{"n_layer": 10, "d_model": 256, "n_head": 2, "n_kv_head": 2, "head_dim": 64, "d_mlp": 704, "vocab_size": 1231, "activation": "reglu", "norm": "layernorm", "norm_place": "peri", "norm_eps": 1e-05, "positions": "rope", "rope_base": 10000.0, "rope_fraction": 1.0, "qk_norm": true, "attn_scale": 0.176, "bias": "none", "tie_embeddings": true, "parallel_block": false, "extras": ["capped logits"], "init": "normal", "init_std_qkv": 0.0217, "init_std_o": 0.00687, "init_std_up": 0.0217, "init_std_down": 0.00293, "optimizer": "adamw", "lr": 0.00141, "beta1": 0.9, "beta2": 0.95, "weight_decay": 0.06, "lr_head": 0.0128, "warmup_steps": 588, "schedule": "wsd", "decay_fraction": 0.326, "decay_shape": "linear", "final_lr_fraction": 0.0, "batch_tokens": [16384, 32768, 49152], "seq_len": 256, "doc_mask": true, "train_tokens": 223300000, "steps": 7309, "dataset": "wikipedia_en"}
MLP neurons of a small language model. Each row is named by its layer, matrix (gate and up: input weights; down: output weights) and neuron, and shows model dimensions 192-255. Each number is 50 + 10 x the weight over its row's rms, rounded and kept within 0 to 99. A neuron's up and down rows have the sign that makes its largest values positive.
Before each neuron's rows, "fires on" lists the tokens most often at its 100 highest values on Wikipedia text that the model never trained on; "fires in" lists the words (lower case) most often at its 100 highest values on Wikipedia text that the model never trained on. A number after a token or word is its count.

fires on: " It" 36, " it" 31, " which" 24, " this" 5
fires in: "it" 67, "which" 24, "this" 8
L4.gate42:54 52 40 71 40 57 58 50 33 41 27 62 46 62 66 52 57 37 45 41 57 38 57 44 54 39 44 53 55 56 35 43 48 61 54 53 47 47 49 59 56 49 65 74 66 46 56 65 72 58 51 41 45 58 38 54 44 58 37 44 46 49 50 57
L4.up42:50 57 44 58 57 65 46 46 51 51 56 44 46 42 52 60 49 45 54 40 57 54 46 46 62 41 30 70 41 55 49 58 55 56 49 45 61 54 44 44 46 50 70 56 60 48 46 45 48 37 43 36 37 59 55 68 53 31 38 35 57 39 61 42
L4.down42:53 45 44 70 43 51 54 48 43 42 44 64 62 67 53 37 50 56 66 45 58 35 49 58 59 53 47 55 50 61 58 62 57 56 59 47 40 64 56 73 35 47 40 45 54 60 38 67 55 52 39 49 49 52 50 55 56 56 55 65 51 36 54 58

fires on: " of" 62, "ber" 11, "le" 9, "op" 8, "s" 6
fires in: "of" 61, "number" 11, "table" 5
L3.gate258:43 44 46 60 54 43 46 55 36 33 36 49 54 67 58 23 52 51 51 66 51 44 49 50 77 50 42 65 52 55 52 60 53 49 40 50 49 36 47 44 26 22 58 54 39 68 45 37 60 48 53 52 40 65 34 62 38 42 47 43 52 55 25 64
L3.up258:38 46 45 46 63 58 60 41 36 58 42 46 54 58 55 60 32 46 42 56 38 53 55 65 48 63 46 67 49 59 42 57 68 53 55 40 61 42 53 34 48 54 47 37 61 59 41 23 52 46 59 55 58 26 49 60 46 52 30 66 52 68 58 55
L3.down258:44 49 43 50 64 44 59 52 53 47 43 60 62 46 47 57 52 39 37 31 42 49 44 70 48 42 50 46 48 50 28 54 40 54 53 51 41 60 51 39 52 46 61 56 42 57 57 51 62 50 51 52 43 39 36 56 49 56 54 30 67 41 42 51

fires on: " from" 53, " of" 42
fires in: "from" 55, "of" 42
L2.gate412:43 45 50 63 71 44 52 34 57 52 62 46 62 48 58 49 62 37 37 45 43 38 67 58 32 59 50 61 52 56 62 43 49 24 39 62 53 65 57 39 58 56 40 50 37 57 51 50 53 39 51 54 40 55 55 53 56 56 38 31 55 26 39 53
L2.up412:49 41 54 61 66 50 45 48 55 35 57 60 68 35 38 54 68 53 54 46 27 66 42 48 32 60 55 69 46 50 48 49 49 51 52 26 55 46 46 61 55 73 41 58 22 62 50 42 46 42 47 20 32 50 51 49 59 48 61 44 56 57 54 61
L2.down412:48 42 47 38 53 50 49 55 47 52 49 31 45 41 78 47 40 53 47 49 58 61 47 43 58 50 39 46 52 61 56 60 40 36 56 39 23 58 70 47 44 43 36 26 62 56 67 55 40 52 33 64 68 36 42 52 54 60 50 46 50 58 58 40

fires on: "an" 36, "ed" 26, "u" 11, "if" 11, "en" 9
fires in: "january" 26, "served" 13, "such" 10, "senior" 6, "signed" 6
L2.gate633:47 38 55 67 51 46 50 53 36 41 32 42 49 49 44 54 66 59 58 44 48 50 48 40 63 39 27 54 50 61 43 53 38 58 58 38 58 43 36 46 40 38 47 57 45 53 39 56 49 55 61 51 52 59 63 51 43 50 47 64 55 52 57 53
L2.up633:55 50 36 52 47 46 45 59 60 46 48 44 41 47 75 32 44 59 45 59 46 40 60 60 65 50 40 50 50 41 43 56 47 73 56 65 48 51 68 56 53 57 42 44 37 50 58 41 37 37 50 65 41 53 49 44 59 56 42 58 51 40 64 46
L2.down633:46 42 53 54 45 31 53 60 64 55 38 54 48 45 42 52 67 58 58 47 47 52 64 60 44 57 42 49 40 47 59 44 47 52 58 53 49 50 53 32 41 39 47 51 39 50 54 49 58 71 43 60 57 45 60 47 70 53 60 47 52 62 29 49

fires on: " for" 65, " at" 20, " on" 8
fires in: "for" 59, "at" 16, "on" 8
L4.gate297:49 34 51 63 41 58 60 48 36 50 52 51 59 44 40 48 41 47 54 43 50 39 55 52 40 57 41 56 57 44 53 58 31 30 39 54 53 53 43 62 60 61 65 52 32 50 42 61 39 42 24 30 63 55 36 59 45 31 56 44 59 41 45 41
L4.up297:44 26 36 57 55 63 57 24 57 40 41 52 60 60 33 48 59 71 39 56 41 52 20 44 40 51 36 51 46 50 83 62 49 48 58 59 54 55 55 59 48 58 21 38 49 55 32 46 45 53 47 45 45 50 48 46 49 53 65 49 56 41 52 54
L4.down297:53 62 49 45 49 54 48 45 47 58 66 40 45 51 36 55 59 51 62 44 53 52 63 49 45 60 56 46 52 56 48 54 53 66 41 66 40 45 46 52 40 61 46 33 52 57 64 45 43 66 51 44 60 50 25 60 31 39 59 50 51 52 48 13

fires on: "out" 29, "an" 16, " with" 12, "in" 8, "ith" 8
fires in: "about" 22, "with" 17, "than" 15, "without" 9, "thompson" 5, "thomas" 5
L3.gate579:41 51 48 72 58 67 45 46 60 50 42 51 45 64 43 65 51 56 57 55 52 52 58 46 53 52 45 52 60 44 54 45 39 50 53 47 84 59 32 59 47 42 65 36 41 42 50 41 46 54 35 60 41 32 47 50 51 40 54 58 48 43 52 50
L3.up579:43 39 60 62 40 55 51 29 39 33 47 48 69 46 66 64 63 51 43 45 48 41 67 64 54 55 64 57 52 38 44 64 43 66 59 40 51 32 40 60 38 43 54 12 61 47 41 29 45 49 51 58 25 43 61 57 50 60 56 50 56 41 52 54
L3.down579:46 55 49 45 49 56 35 34 46 44 45 38 50 50 64 53 56 48 45 37 68 50 38 52 55 40 41 35 59 35 40 60 55 52 28 42 40 64 60 65 46 61 51 47 37 59 49 56 46 47 36 41 48 53 32 42 40 64 37 55 49 65 57 47

fires on: " as" 98
fires in: "as" 79
L3.gate331:68 58 51 52 42 49 54 43 51 35 67 52 43 50 40 53 60 34 48 34 55 32 55 48 44 61 55 59 82 40 47 42 58 40 43 38 55 64 53 41 39 48 56 55 48 65 55 40 40 57 42 34 51 44 61 58 27 59 53 65 59 54 32 78
L3.up331:53 53 53 61 57 57 40 53 47 67 49 37 40 47 59 50 42 54 58 61 19 41 53 46 67 43 65 37 44 46 65 43 51 42 46 46 42 36 49 55 49 40 38 45 54 49 37 34 64 56 45 72 56 63 53 74 41 40 53 41 35 57 69 49
L3.down331:40 51 52 29 46 63 53 64 39 26 66 56 52 57 36 63 62 44 56 47 53 33 44 65 45 60 43 44 41 52 43 70 61 49 47 50 57 65 63 32 59 31 57 52 48 60 67 50 50 58 46 41 55 32 56 60 43 61 49 46 59 51 34 53

fires on: "The" 27, " The" 20, "ou" 15, " two" 11, "ach" 9
fires in: "the" 44, "you" 12, "two" 11, "each" 8
L2.gate213:67 59 48 58 41 53 36 42 67 43 58 60 52 63 51 61 58 63 62 35 38 32 46 51 42 53 51 38 65 53 49 32 34 70 55 65 38 55 61 57 44 66 51 53 45 45 47 74 49 34 47 48 55 48 53 30 40 35 55 52 61 41 49 46
L2.up213:46 56 49 51 59 38 51 59 54 48 50 43 25 60 34 46 62 69 57 64 72 47 51 35 59 25 58 42 39 48 45 49 53 59 60 38 42 42 53 40 38 54 57 46 33 49 45 42 59 36 44 43 35 55 62 62 62 52 50 58 40 57 21 49
L2.down213:47 45 71 53 47 44 50 49 50 54 50 46 51 51 53 63 58 66 27 64 60 53 56 59 44 45 38 57 54 42 62 56 43 46 47 45 49 65 33 40 54 72 30 39 60 36 30 51 44 61 46 44 54 66 46 61 53 57 26 47 56 54 51 40

fires on: " a" 42, " an" 24, " is" 18, " of" 6
fires in: "a" 42, "an" 23, "is" 18, "of" 6
L2.gate175:39 59 38 77 54 37 45 42 55 53 52 70 66 52 41 49 61 46 65 54 49 51 27 48 60 66 59 50 44 69 41 54 57 35 60 57 46 56 53 59 43 40 53 61 60 40 54 56 50 47 44 47 39 49 60 52 37 37 45 60 50 49 45 76
L2.up175:35 64 57 42 33 34 44 59 60 38 42 37 50 45 30 41 56 51 50 49 28 47 62 47 48 47 67 40 43 51 51 55 68 50 45 50 38 58 53 47 54 41 40 47 34 75 69 47 36 56 44 31 53 37 48 42 50 53 61 63 57 47 54 38
L2.down175:48 45 46 57 58 33 35 44 45 36 44 48 60 67 63 37 44 49 43 58 43 49 41 38 40 42 37 47 58 41 38 49 35 29 52 73 37 47 53 59 51 26 48 62 44 59 34 44 49 58 57 33 39 52 57 51 67 39 51 55 54 35 49 49

fires on: " of" 83, " the" 17
fires in: "of" 82, "the" 17
L2.gate408:52 37 55 65 57 50 53 45 45 51 56 48 70 57 38 47 45 42 41 58 47 64 31 57 41 48 46 60 53 63 60 50 40 25 56 37 54 55 56 58 50 54 48 46 43 52 37 35 57 72 36 47 45 64 56 56 55 48 51 55 51 45 40 68
L2.up408:42 59 37 50 44 58 67 46 28 56 51 51 49 26 44 49 51 64 53 73 32 41 36 57 63 45 46 42 38 55 42 61 54 44 45 58 53 55 51 32 58 65 72 54 36 59 53 43 41 48 45 43 37 61 53 54 55 53 46 59 48 64 51 49
L2.down408:63 42 48 53 65 54 50 54 57 65 58 44 45 28 61 41 42 64 50 36 40 61 35 44 56 41 46 47 56 50 52 63 46 49 60 60 28 57 67 59 45 56 62 36 54 49 55 44 46 54 36 53 45 37 54 67 41 52 44 32 60 50 55 26

fires on: " not" 50, "ect" 23, "ust" 9, "ason" 5, "ould" 4, "lect" 4
fires in: "not" 40, "project" 10, "just" 7, "should" 4
L3.gate118:41 51 57 66 51 53 52 55 49 68 37 57 54 32 37 60 64 63 42 39 74 41 44 47 58 50 35 58 71 33 41 49 40 66 55 39 50 62 52 45 44 35 64 36 48 64 66 52 61 52 37 45 50 47 44 40 27 36 53 58 47 48 46 63
L3.up118:62 46 50 65 50 66 58 46 50 39 60 49 47 35 54 56 69 61 47 56 70 44 53 59 62 38 31 58 48 37 52 56 42 42 43 48 57 47 52 35 39 30 51 56 39 43 41 34 38 38 56 37 71 52 27 38 27 45 48 57 56 58 49 62
L3.down118:53 55 62 52 54 44 50 52 48 52 45 49 36 41 69 39 53 57 47 13 64 48 61 58 43 49 38 59 64 37 41 54 58 54 47 47 56 82 51 56 56 47 54 60 40 54 54 46 59 34 44 32 38 49 57 42 49 62 38 45 76 55 51 41

fires on: " of" 100
fires in: "of" 97
L3.gate411:74 31 31 60 59 60 45 42 38 47 51 45 54 52 50 49 38 59 44 44 42 41 40 53 59 49 49 53 33 66 52 46 56 40 24 50 84 55 38 40 46 51 55 39 63 62 51 59 52 55 33 63 60 56 42 56 66 30 45 54 65 53 48 60
L3.up411:66 48 44 49 47 65 60 51 32 57 45 53 61 41 52 59 44 48 52 53 41 71 55 57 52 47 43 62 42 54 58 68 59 51 36 61 49 46 46 32 72 77 70 44 58 46 59 38 50 49 42 37 50 56 52 59 50 57 37 50 68 72 55 68
L3.down411:48 32 46 20 59 30 53 59 39 53 63 47 64 46 54 53 49 42 49 56 49 51 45 44 55 52 45 30 46 49 49 59 42 30 54 55 55 64 61 57 43 44 62 45 57 44 54 52 36 50 05 48 65 50 35 53 42 35 40 39 55 48 55 36

fires on: " one" 40, " two" 28, "ree" 27
fires in: "one" 43, "two" 30, "three" 27
L3.gate527:42 57 45 56 44 60 55 34 57 40 55 59 57 58 44 57 63 75 58 41 63 18 49 61 61 51 53 44 46 45 59 44 42 45 45 48 51 47 44 49 41 52 62 48 47 49 52 43 49 39 44 40 36 56 38 48 47 38 60 32 49 41 28 49
L3.up527:53 71 56 48 51 61 51 47 55 54 39 60 48 67 29 45 55 64 71 44 47 19 54 70 55 34 44 40 52 45 38 47 53 55 55 46 46 39 46 56 44 58 47 42 51 40 44 44 55 48 55 41 43 50 45 46 52 61 54 53 51 43 42 47
L3.down527:46 64 42 45 51 60 53 23 61 31 45 55 60 36 42 65 61 61 30 42 45 38 40 53 45 36 55 58 42 48 43 47 57 56 46 44 60 50 61 45 47 75 58 58 48 40 66 55 54 56 30 46 54 42 38 43 52 57 76 53 57 47 51 48

fires on: " two" 39, "ree" 27, "ive" 17, "our" 9, "ight" 5
fires in: "two" 39, "three" 27, "five" 17, "four" 8, "eight" 5
L4.gate244:44 50 57 60 44 41 51 52 57 43 49 67 46 44 56 64 47 65 48 51 30 35 44 63 49 62 52 43 52 37 32 59 49 72 40 46 63 66 55 40 52 48 73 47 51 66 49 55 56 48 53 45 59 65 42 46 48 16 27 33 46 43 35 52
L4.up244:57 50 35 56 46 54 44 44 58 43 45 42 74 70 49 66 59 21 37 36 44 46 55 62 50 40 73 54 42 45 52 52 46 58 49 60 51 59 55 53 47 55 37 24 33 45 51 40 25 58 43 43 26 48 43 54 58 61 59 51 39 54 53 41
L4.down244:52 51 52 51 42 56 41 53 68 29 53 52 40 49 34 56 50 46 48 61 58 57 62 56 35 52 49 53 56 45 51 53 56 39 47 65 64 50 59 58 50 64 55 40 50 51 47 77 52 45 34 54 52 54 33 60 48 48 63 38 50 54 46 41

fires on: "ct" 36, "p" 15, "th" 9, "ation" 8, "ce" 7, "l" 6
fires in: "october" 31, "although" 9, "population" 8, "since" 7
L4.gate133:43 40 67 60 53 39 50 36 36 57 50 68 37 52 54 43 33 47 65 37 52 40 66 61 72 58 36 53 70 61 31 46 50 56 59 58 46 35 40 44 55 23 69 54 45 60 46 60 56 34 59 51 58 55 55 44 37 49 39 51 59 69 43 50
L4.up133:44 46 71 47 55 50 45 40 51 44 63 63 51 41 49 62 58 49 53 33 43 56 32 48 48 47 30 58 36 62 39 65 56 46 62 31 74 56 36 44 61 55 52 53 67 42 43 43 60 55 58 44 67 64 49 57 48 50 58 51 48 51 56 54
L4.down133:46 49 45 50 44 58 34 45 45 66 49 42 71 35 53 39 57 62 33 50 56 33 49 70 54 62 39 63 56 54 39 48 33 50 46 58 49 58 41 48 50 51 60 56 66 64 62 40 48 30 43 40 59 46 35 49 56 59 66 61 41 57 62 39

fires on: "or" 26, "ou" 25, "ory" 20, "l" 6, "r" 4, "ist" 4
fires in: "history" 22, "house" 15, "historical" 7, "historic" 6
L4.gate564:54 31 60 65 46 51 55 43 62 52 41 43 46 62 59 38 46 46 72 60 33 58 58 50 65 48 45 67 71 68 27 56 44 39 51 58 40 29 29 57 50 39 60 48 69 38 46 55 38 47 52 42 55 45 74 46 56 60 49 45 58 49 46 49
L4.up564:44 46 45 54 41 33 44 42 69 48 54 47 29 51 32 50 36 68 59 47 55 46 46 44 56 49 42 35 41 56 68 49 61 45 64 53 44 50 71 41 47 32 61 49 57 51 44 62 63 62 40 54 52 55 57 38 39 47 46 39 44 58 27 35
L4.down564:43 67 29 39 55 39 57 55 48 47 60 60 48 40 46 50 47 33 73 45 73 72 42 58 49 18 36 61 62 52 62 62 63 37 45 44 55 40 59 44 49 35 60 53 48 38 42 57 64 37 48 51 31 45 58 59 50 45 40 48 52 61 48 37

fires on: " an" 95, " as" 4
fires in: "an" 59, "anomia" 6, "another" 4
L3.gate162:50 42 40 57 44 32 61 46 55 39 46 38 53 55 64 41 41 51 54 63 47 43 54 62 55 71 45 65 41 52 58 27 44 43 40 55 65 48 40 67 41 49 74 43 56 69 63 52 41 59 39 43 47 38 51 58 39 60 54 44 51 47 46 62
L3.up162:55 45 39 54 45 41 54 51 49 31 61 35 41 36 62 56 61 54 37 65 33 47 55 49 60 72 50 40 44 35 62 25 77 54 40 59 75 55 38 40 49 57 64 36 42 60 57 40 49 53 43 57 49 47 35 44 58 53 38 60 53 56 45 43
L3.down162:31 48 60 41 50 44 47 42 29 29 63 72 56 35 47 52 54 57 65 43 59 53 42 56 72 58 65 44 36 40 43 50 71 33 51 43 46 57 56 46 59 40 59 68 44 60 70 44 39 53 44 43 51 36 43 70 37 58 64 54 54 40 47 49

fires on: " in" 66, " play" 9, " for" 9, " with" 5, " on" 4
fires in: "in" 57, "for" 6, "with" 5, "played" 4, "on" 4
L4.gate113:37 47 36 70 50 33 42 58 57 31 46 52 66 49 39 61 63 53 55 38 36 29 46 56 46 67 46 54 52 43 52 46 43 48 64 63 41 46 54 60 49 29 63 42 45 60 40 53 47 46 42 36 43 64 48 36 44 47 41 66 59 49 58 59
L4.up113:53 30 57 42 33 51 47 42 58 53 54 46 38 46 37 53 31 54 47 44 55 52 44 58 45 55 38 51 64 34 67 56 55 46 53 59 40 54 49 44 50 42 52 49 39 51 37 32 58 48 46 42 55 44 46 48 45 42 42 44 43 38 36 53
L4.down113:32 73 51 50 50 48 48 41 32 51 40 44 52 52 31 66 59 58 48 53 54 60 68 46 41 39 34 34 53 58 45 54 51 59 74 52 47 42 47 60 69 47 55 65 54 51 71 41 52 58 54 56 72 52 54 58 44 58 61 51 58 29 39 38

fires on: "res" 53, " as" 47
fires in: "as" 41, "president" 20, "present" 12, "presley" 8
L2.gate468:42 40 37 63 35 52 53 58 59 25 55 45 57 49 51 38 42 52 49 71 52 55 51 50 59 63 54 54 53 50 53 46 53 42 39 53 52 53 56 44 55 58 47 29 27 55 38 34 50 49 39 47 44 62 58 54 45 57 54 50 45 57 44 73
L2.up468:53 49 40 46 46 36 57 51 44 52 57 52 36 27 52 47 52 56 35 55 59 59 48 63 41 54 41 55 46 54 50 55 41 47 48 41 67 46 30 55 54 25 64 51 72 44 59 50 59 53 55 61 61 51 36 55 46 62 39 34 47 47 47 60
L2.down468:56 59 57 31 46 40 64 60 49 48 48 56 50 49 52 50 50 30 64 33 53 45 55 59 59 63 59 57 55 34 49 65 40 34 54 59 49 48 53 63 39 45 47 41 62 67 70 52 43 58 39 43 53 32 48 57 40 49 48 40 50 55 33 48

fires on: " for" 82, " to" 18
fires in: "for" 66, "to" 17
L2.gate291:84 44 50 59 45 42 51 46 55 55 54 62 53 41 34 52 39 36 49 47 60 44 42 61 37 46 42 66 58 40 50 57 49 34 40 34 42 51 46 49 31 37 39 38 47 55 21 38 55 49 27 42 60 55 51 45 43 46 50 46 55 56 44 47
L2.up291:58 66 35 60 49 49 50 40 52 49 65 48 70 46 48 61 51 44 57 57 48 47 54 51 39 53 49 37 56 57 32 59 51 41 24 57 54 63 45 38 59 57 47 42 50 56 50 38 50 52 29 48 35 56 55 52 47 49 54 37 48 35 60 57
L2.down291:49 41 34 32 31 59 35 51 65 49 51 45 35 60 44 54 55 54 38 33 57 33 49 55 55 55 49 48 45 52 55 61 49 52 48 64 55 53 52 59 43 48 47 43 44 42 62 43 34 58 50 32 61 55 50 48 36 45 66 42 75 43 48 34

fires on: " with" 100
fires in: "with" 94
L3.gate186:51 49 43 55 43 57 54 57 53 45 61 49 49 50 43 27 65 46 51 49 51 50 59 57 48 50 53 59 55 36 37 48 62 43 53 33 48 47 32 48 52 50 65 41 43 52 34 36 69 57 42 58 47 48 53 44 41 34 63 60 67 35 37 44
L3.up186:42 56 63 54 46 50 49 40 54 27 56 60 69 45 69 68 69 27 40 65 50 41 52 58 39 56 49 41 61 39 65 62 47 42 51 44 55 55 53 48 40 48 60 54 31 24 34 45 47 36 40 54 39 48 53 53 51 51 47 52 44 38 35 64
L3.down186:42 53 62 21 68 34 30 41 56 25 65 36 61 53 55 48 60 41 58 47 50 49 23 53 60 54 39 52 61 59 43 50 64 50 55 46 44 39 61 52 48 46 47 61 50 61 54 59 38 61 32 45 50 40 37 50 50 52 48 42 48 34 55 57

fires on: " that" 59, " which" 41
fires in: "that" 59, "which" 41
L3.gate614:43 39 53 59 31 49 54 49 47 31 47 46 49 73 45 50 45 48 43 62 54 45 45 53 57 53 50 57 55 41 59 41 54 56 61 62 54 54 40 66 45 47 55 57 68 48 54 45 55 46 53 29 27 52 58 59 51 45 51 35 39 63 56 73
L3.up614:68 55 72 56 36 72 53 55 42 38 68 38 49 50 47 47 62 53 43 42 55 43 56 45 56 52 42 53 36 72 47 21 40 46 45 56 64 41 48 43 45 64 53 68 53 56 57 48 43 31 51 49 66 55 33 30 52 61 54 47 70 42 53 36
L3.down614:57 51 32 63 28 52 51 53 50 61 52 48 38 57 65 52 52 62 51 38 43 31 58 56 49 63 60 57 39 39 46 53 53 48 35 52 29 62 53 64 48 54 49 57 61 69 49 48 39 52 31 41 43 42 43 53 46 40 56 61 41 65 64 52

fires on: " that" 98
fires in: "that" 98
L2.gate156:45 48 46 56 49 61 71 54 58 41 44 61 60 40 43 74 56 62 55 49 58 43 52 60 40 38 28 51 38 58 52 49 54 43 65 44 48 53 50 56 42 54 77 71 42 55 62 39 50 46 47 45 30 50 54 49 34 54 55 30 50 72 59 53
L2.up156:55 44 68 58 47 46 43 66 39 55 45 44 43 51 56 44 50 57 48 66 43 58 45 53 57 63 63 63 54 62 47 40 45 48 57 46 66 77 46 57 55 67 44 39 43 47 60 46 52 35 55 42 35 48 46 67 58 55 71 59 48 51 40 48
L2.down156:44 59 39 46 34 36 64 57 62 35 49 53 45 64 46 57 48 46 51 38 46 67 70 50 49 29 46 45 19 63 53 48 48 56 50 46 43 43 59 58 28 55 44 56 58 68 59 46 45 59 50 48 51 36 40 47 34 68 45 51 47 60 71 62

fires on: "ist" 40, "ory" 21, "u" 10, "e" 8, "ing" 7
fires in: "history" 43, "historical" 7, "he" 6, "historic" 4, "own" 4
L2.gate478:60 41 57 69 51 39 50 37 60 39 34 58 37 50 44 48 34 69 60 37 54 60 61 56 63 63 42 48 71 47 26 40 52 47 52 59 35 49 57 39 53 47 39 30 45 62 38 51 61 45 55 56 40 60 46 32 50 65 49 40 64 33 29 53
L2.up478:54 58 35 51 49 60 55 56 53 15 50 48 46 56 62 57 49 44 38 70 46 59 39 60 55 52 33 53 68 57 50 54 56 50 35 47 66 45 58 47 58 36 44 43 50 60 54 60 64 46 54 66 47 39 53 46 49 44 32 59 54 51 33 51
L2.down478:52 43 48 50 49 44 69 51 47 36 40 47 62 47 66 58 44 39 56 50 48 57 24 34 45 36 38 52 44 51 43 60 56 63 54 68 37 44 46 40 48 59 48 59 63 41 41 36 63 48 51 43 47 48 45 42 49 67 52 37 52 59 55 56

fires on: " and" 66, " with" 31
fires in: "and" 66, "with" 30
L3.gate379:45 32 56 49 46 54 41 38 39 45 67 64 58 46 42 48 60 43 55 67 65 34 63 59 62 56 56 56 70 51 41 61 42 25 54 48 63 68 40 52 45 38 55 51 50 58 38 43 45 48 47 51 32 40 36 51 46 42 57 41 53 44 49 71
L3.up379:46 48 52 56 62 57 45 51 65 45 54 44 59 57 58 52 62 47 60 45 56 67 35 56 62 55 44 66 70 48 55 48 55 45 47 56 50 45 55 51 44 59 47 49 32 57 35 61 52 24 31 51 46 41 46 53 63 47 48 42 55 43 46 41
L3.down379:47 28 48 28 43 62 31 49 59 49 57 42 51 46 58 48 51 47 39 44 46 53 51 49 45 44 57 52 53 49 40 47 49 41 44 43 57 46 56 55 62 52 73 54 48 51 68 55 37 54 27 48 48 59 34 42 49 48 45 43 48 54 44 49

fires on: " in" 36, "al" 23, " of" 16, "if" 9, "igh" 7, "I" 4
fires in: "in" 22, "often" 10, "wife" 7, "of" 6, "walter" 5
L4.gate18:60 30 56 49 36 49 45 32 51 43 56 72 72 54 46 51 64 75 36 53 44 41 60 70 47 56 46 61 55 64 51 55 57 37 43 52 41 63 39 45 44 67 61 47 54 49 28 37 50 51 45 40 53 51 43 55 58 47 42 41 51 50 40 53
L4.up18:39 45 56 51 62 47 55 46 37 36 64 60 70 46 56 49 74 58 47 66 32 34 51 36 40 52 54 56 47 53 41 48 57 48 44 54 48 65 50 58 43 62 65 47 62 62 29 50 60 44 43 50 28 60 26 61 58 68 64 39 42 55 60 51
L4.down18:55 47 59 54 46 41 48 44 50 55 58 28 46 35 50 42 61 39 37 47 61 48 54 46 57 62 45 37 37 44 51 46 53 55 48 41 64 47 58 48 45 69 62 49 60 47 69 43 53 52 72 70 77 48 44 53 51 56 58 56 50 37 66 25

fires on: "et" 28, "ong" 22, "st" 17, "ey" 11, "hip" 6
fires in: "system" 15, "song" 12, "keyboard" 8, "sets" 7, "songwriter" 5, "asset" 5
L3.gate523:52 51 46 66 56 48 40 67 58 60 26 69 33 37 42 55 45 42 57 53 47 47 51 52 65 49 45 65 67 60 36 55 49 54 39 65 59 57 65 40 42 47 55 52 60 59 49 55 64 47 51 32 37 58 51 60 40 68 39 59 50 54 45 46
L3.up523:58 54 53 49 49 66 30 41 50 40 44 56 59 41 63 55 46 46 38 63 52 37 75 64 40 67 67 51 50 52 44 40 35 61 51 41 62 62 58 45 49 64 48 50 53 64 51 58 49 48 34 53 50 43 48 36 43 41 31 62 23 38 27 51
L3.down523:48 59 55 49 69 52 54 49 37 46 43 41 46 40 54 50 43 47 39 55 55 51 50 53 53 56 45 56 50 58 49 61 62 47 32 61 47 39 58 40 42 33 63 51 36 55 44 45 48 52 57 61 59 29 52 49 33 42 34 56 53 48 56 63

fires on: "ort" 24, "el" 24, "r" 15, "ar" 9, "ir" 5
fires in: "short" 22, "field" 14, "through" 9, "throughout" 5, "sharman" 4, "third" 4
L2.gate652:48 39 43 71 39 40 51 48 49 47 48 36 54 53 48 53 38 69 56 60 47 35 67 48 47 52 46 55 51 51 43 42 53 68 50 42 41 29 30 39 47 30 72 42 66 76 45 48 60 61 37 44 59 57 39 54 74 49 57 37 61 54 42 60
L2.up652:57 50 31 34 54 49 58 52 62 52 62 47 70 51 46 43 45 60 55 54 53 47 45 40 48 59 85 48 50 58 34 45 60 61 62 64 37 57 58 38 51 72 68 48 51 56 56 64 51 25 56 25 67 53 61 46 61 46 75 41 46 35 58 61
L2.down652:42 38 37 52 37 44 36 46 49 57 57 45 51 55 56 42 58 51 24 63 51 35 50 59 41 44 41 61 46 53 38 38 48 37 41 45 66 47 51 50 43 30 55 41 48 68 49 42 62 32 61 64 59 62 56 58 50 44 50 61 56 43 47 44

fires on: " for" 97
fires in: "for" 71, "formed" 8, "former" 5
L3.gate317:56 39 53 63 42 55 43 46 51 36 55 49 64 45 62 42 61 70 57 37 53 46 48 48 31 53 49 48 42 34 60 28 42 39 40 59 55 60 32 79 48 49 65 49 33 60 50 41 73 62 55 22 48 62 45 52 45 40 58 50 59 27 58 59
L3.up317:57 48 38 49 34 60 34 48 55 52 50 37 44 47 53 58 46 46 54 49 44 54 30 53 39 43 41 49 40 63 59 58 37 49 36 60 51 48 39 66 50 47 45 45 39 44 43 41 60 52 47 44 57 56 44 49 44 28 45 52 55 45 64 53
L3.down317:63 54 55 53 49 50 41 45 54 46 64 49 30 66 44 48 59 68 52 49 52 65 48 59 34 38 48 53 42 56 49 59 55 44 60 42 55 48 58 71 58 42 57 56 39 58 56 40 49 69 63 63 51 39 31 57 46 45 46 55 52 34 47 26